python train.py --num_attention_heads=4 --bias="none" --init_std_up=0.0304 --learning_rate=0.00727
MLP neurons of a small language model. Each row is named by its layer, matrix (down: output weights) and neuron, and shows model dimensions 0-127. Each number is 500 + 40 x the weight over its row's rms, rounded and kept within 0 to 999. Numbers have three digits each.
A block is one neuron, or neurons of one layer that tend to fire together. After each block is what it responds to, as a language model described it from the Wikipedia text at the highest values.

L4.down29:494509490414495486472505537485512485516453433487473482460463476483468462463510481460532514607449522500558536552464520553497454508538525535461428510611469501429412474508445517553522506481532535506437489475523521415489471503469482512541538519494506548478436539476506524506491505463535506475460480549451484442511529471470488494427578559528519518505504437447581529503505470514503543552577
L4.down387:490480483569467475539518586405566483477540533498511458555530454520480535549437487512482445588542528484414520464481557476533523526488543527484445464496494469521578570493502489447528497494488546455451595489506489493518513523531508517508504535508470509425533475553553494536478516490551539473530428592505450523480474497458426551559478486468478495544522445471494476521491494444485499538499
L4.down445:526524407502505462494518551462507513510541423545421496548489529507509536558454504466524547580549560468453569436491457506482509540524520443455541456552458525550409466489473495514555498484489563413480458522534573450504496515503511511494537499469448546514495550442412547473517520419541495510481451516556538458443431499560470492485500485451467520537488475423540518439468485515538456533602
L4.down524:478495420496477427494546538488509544495570519488482462498495494539465463509496514471515585488487467494499500411493520478532513458465455485468448458499492469491435511512544524448497516538508535503589467625479521471442513496465521449434500554531537493515513548463479501562445506489548501452524485523486490511506483479509501486445537553460495557572512495465556514501522571458436479590477
L4.down659:496498474444494530578562587446439530510472539522539537547487510507480547488563473466514474513459443498517489535529495498543508492447498565463549520531538498491511441430504584485505468522476447544535493511552457474445490465460483447466505481521510445538525484484495491551481476509485585494589470526509529510481464541466474493493462556482459528496487560461445522550495556548517525474604
L4.down777:499521459558496416508516478468536562516472541593501484560497560504523474480457545557557425416529492448444543525587533483494482491458469581468477461466436444537505556453522503482541514427521453472476559534552506527526519523512548493513477458504531501556429498463505478484523523514440423541483452576445457451549541464483465596541525557439415484522532540517454529494493479435533539513550
L4.down914:477497583506428488504543461538565491462442526469587526489486500478546472444512488485568488523466470558508475518434548493436501518450490484472408514478520502470583423523486477525487558524463495482450530435463513525510413422495385504520567526474571464531486570521551573499459563523539552501472520545537456541481555447454557509518512527487627445485486508479442540462509562493504504513439
L4.down1016:389528472532511466491514475426518493534545551493506482511472432464441506413452519523476504487506497523405520491485497454483522528455515454532529425484488507521456484536487577496510498455517477394493497478459511458494443485489447492521574535487498494463502505453506481485506547550458502480494488518503520478599398484481491527546509521464501508545534492486460447476475539499510536492478
Responds to: Set-phrase openers

L6.down557:458452442479429466497524524508491469503457551590523421497510539546504539467491521511461512532476550492580443496416530488385524486531453459512437498620474505471484492530441469476540453503521502461494559461539521464501507512509540449478532524549538498523557630403506558578488482505579450450506438533471507463488456491493488560505537474467601551501479489518449450528502497488558468472426
Responds to: Ordinals and number words

L7.down137:547598503424469477509476482477536463467498456478518544524455532551485486517512515529438546407483500563578538533470481538463509461528499482546495533507570529521483514475484530501458475527466545474514500527482566481513526545474538524484547503528439509554512490486507462476461478512507465398478527523474504571522483477478467459527497558465485554506570491488443444559508498487570448492478
L7.down231:538470500486463501496517500534496464442547455521485536514562479468569475505555480564484449484441485540526501482482456505524512508515519518415541526452536475478541539536460460434434452475458514493481554530549461550511477521505473497499485492483511516465494506577487519531499505522421488511554553456556487523515492535475403527513413527528447423493539474446542561488523476487549522490487
L7.down252:508470444494505554494535512606483422504499453542501465519461515452426496458486465507493489537444568599482551458470461481534480534475525488504491488547482505489482524525460535484427451491562429521528517541484465514445471461509504441523543495558490520479554432512505506531523530591462507504597442474516487509506433489477444428477479486488470532561558471580410464468504497631446459496501
L7.down589:479439518482499491559501526518440514458589508430426553579534447532570435553478540504521541488476518530507498523483493481450486548489507509490480485518541460488408528497471481490494496470496501428460417480594501571537438523553516455555561554541579483519488542516498493462491566524502450500505504507496497546501530483485475520585480511457474592528456409543557398472463480502516555454557
L7.down614:503479479512434514496626482691498480534509457531475479450494429459485499491526522492545468496532474481503495524471493464457551578520450432466508476506553468445374461507393512506489551579536487555509593516459487518514468531464548496440533535560520487489519570478504448551524462478543477520539472522512486435469467480545474496445523476504475496502540414380492480598499484490532502509550
L7.down897:502538459475457529550470485497475491497529478574497424534538472461506499488478473477576513461477498483493502533536507502460437402535475562498551459513536463519447563473468432490468483548452502504472511572505511532468490562566404470530441477553487471479440472550500527558470544522507529440424539531562471553536485485548463513539561429499427512502448489449514482492517483474476561497518
L7.down898:557483571475454541498588547665502481584502464485451490492481525456384467471511475511530474532530504581514506532461451447535484477512449449509474495549469463485442457553443475530518486531543485514520549468468461545515495503469448446500557491506501498529572464452518493519466534501508386574496424456480481459473508434527500510436518519555481506430480466439547514567546462464567535506502
L7.down995:495514533500523510490512447530421529498507475480453514535395531478504515442522567500500490516464498466507480498502503453558522508505513418457524501466455537512541577506468551556503499419547521463518501507511549505440421502431461468551530458460513520453512422547572495590458448482502503519564520485491480537547501517514552455563541465511505480423587534489446604429518457536541459536571
Responds to: Time-phrase modifiers

L7.down26:526490486493556506498460536437467543522522572477494543496493536586533504507518513495515434528443527571422512483509453527423496541481536494479506568500557561537498504470476482479505511474428447531494448439539509566476438453530486475564488517456461507574504479503432458465505493551545457466552487539472534512519533545494519506399443533492507522494507562553506532528511505535450469437515
L7.down37:528485433481521500551506527489485435478478532461576511496619540534461485616504528507472545582465502468527455538462472514417482566455509519538490517456474461509508465486494500473465487521438491531421461503445405544510596524484574522509483488558421478542455576554453466501517463561507531523524476595521439444473523477457489436538496513493551552523572515513509476489474551456520550581508
L7.down247:438523440531469415494485499474500460457455485468514467502565493483555449451529534537432497498553492496554566491493542467520519572560542561498534531502507591476430501509497535458446458517481564469532445449545498424461387529467520525496544423438533480537520454506455463513496553510531480510441500464503573544547501527401490466396508461452492490474528523469509553476474524486550502492537
L7.down378:509377524512467473516461489478504550490435524556619476522521463453504494525454540522486480514518558459517577492445503536511490532470466484478522558527462484455517558453496520427500517436483509499476486552518460542497518487549537504492522518523580521509452545506464494561481506476499507437420548532532496536521457474471444506499489472517532529450556504511518499396472472542566518583488
L7.down447:560468474513572459443451509395481515466407424536508496552516498478503493478495504484534493537520539484474537507536548470479524445515458556520512559492555462491396501434510506494576443456506545475504539483473508526429485529458447424462546451512509543538563569517483530573486444515530522474464502520519522512542541493448455505547525504537480518549505507521572449465462516493571513474531
L7.down524:427556548481543489459492553465613513417540577546490471470529445521497485502518516519506538506494497422482459560477526530520499451442553569503485490544559535501491474494470519476496486535531511521429527533538499461615485493496434484558529493487518524497505439587551538543476487445490524537456512482512479518571520526458523577489520466528526505550554489537447410512416540536487491486600
L7.down809:560464447549496464544488480562522495558412525548424506492404540501459515484517535480463566538506462534492501458548502448482497560496527473585542510465544498490530482504450521550505533528517474472494539494527444569477447574525427523445547490477463459520477465446453493518526488453450484510554452467513478598469471487534481482498449515434456547476521460461546558459464481483497518520523
L7.down957:482466515577494510489531568527515477519511479518543457538498490557549462524475521488485494503557530521575480542510465458430521448529513491523510563501500394497528484491574529494515513489430480435530528530463489445548466431485518553542475466470513473496492505409457535551486480493452542392551571526408527502443455507504451599443432478467467554550478423486545466485503491541474479579521
Responds to: Verb-initial word fragments

L4.down119:531484509490536446341503467466524578505532517493560503382519505543458510470437479539504438500477495496544516534520519493488532497461476503506547491484491491511559573490480516519435481451553614459513460466543516525453480519468547456459550458455471553465455467511547564511526452541532475503485548499551515528530473522474512498481537506446485447528437539522580535475509480453531492479499
L4.down149:514529529556508507490541461522501542496503513504599460457594546492493546483487519554495507436494459505517539539483528503416530554485517432462496477519491516497481424498472466517504523500409479425482469503503487523541499574406543509499550563422509528490499464456428526490520522520574504460474519493532529459486490473532426470492464561419460451413454467474533436555567497557491464494542
L4.down345:488462506517522493472491461387443446457439490450454485505527537529513521489527595470487538425551539507533500491466470459473496506473504442464492490477550523500464527529479515483472476516537555495521514456543466594426563480517529536500480435481527536523485536457493445570488498472486494487470442548500507498507431521503487443499469559495478470573462457530451442445468482580501466513519
L4.down355:460488485507471544436428491540536498494524450469489493555516528537494510550477491450461515428477516488573481513468474500475461478485464466516468504538410441480539482588507558507502536489492469477490478548485467494546474529480526449515507552565497505587474567474537523454583475554492409526467569478467497504481481506485488471587376519447492536562535539426557492414553497530473454480557
L4.down670:444449467526447538427518502453535510533521520431531529537464540524533451535560459503442528455455527553476575533562532434452479516423502411490506520429544395504473537512546469485504515511568482466468579504446539513534443498492528499509490485470498487475441488542450503545537462437491477485563521462496474524464458464470559481444561547519465545525488501512513538478537530549559454480541
L4.down749:416457508505533481541568437424524502525525491430498510441443532477452523514506556469519423457490527454495604524417504562484505489508484560506519504476475555479501489530487523527499463443526508491486544500534553537540507522517435510433466503525457516511489485512500449446519466516416537500547465530485495520478423480483528508537535516440502485499530496510509509541397487462493475386491
L4.down861:493483554566436565461537509425462520532456565506478557520513484458552453487479462530505540427534514507569461468515451578467471444498527565581537555471365472476489499544480504497498484495489516455558420590485481449484471435575522487527569482489506577504521517484484453520584478501533509483504510511482432459523430458497499469507493524451458536466487534497511403542534546461515431429460
L4.down958:486438552536480447465501449499505489448454513514509497460451525539487506560533488488454526499499467450481582582449503520476548488464533472552504529506568445554489601508524478519470548520531539461470460499532434456573417536578518426526494475470459454532492517504442491472573609572515460492541494498521500481459499461480553513451527506486523508443453461507535564497495533516468469518501
Responds to: Word-initial Latin prefixes

L6.down43:480470533513475488449556586600556547491502452502512471473502538544409474477464534502477534374567534504515529499395496511488529478455467552536491492549529449491486510502466575447466556522557516464477526607544470454520529404500479493449520564549496501478547573427525544520505484430466465446475552454505537485549449469531499468514517476472505474500528551481636448575511475495461497474499
Responds to: Word-initial prefix pieces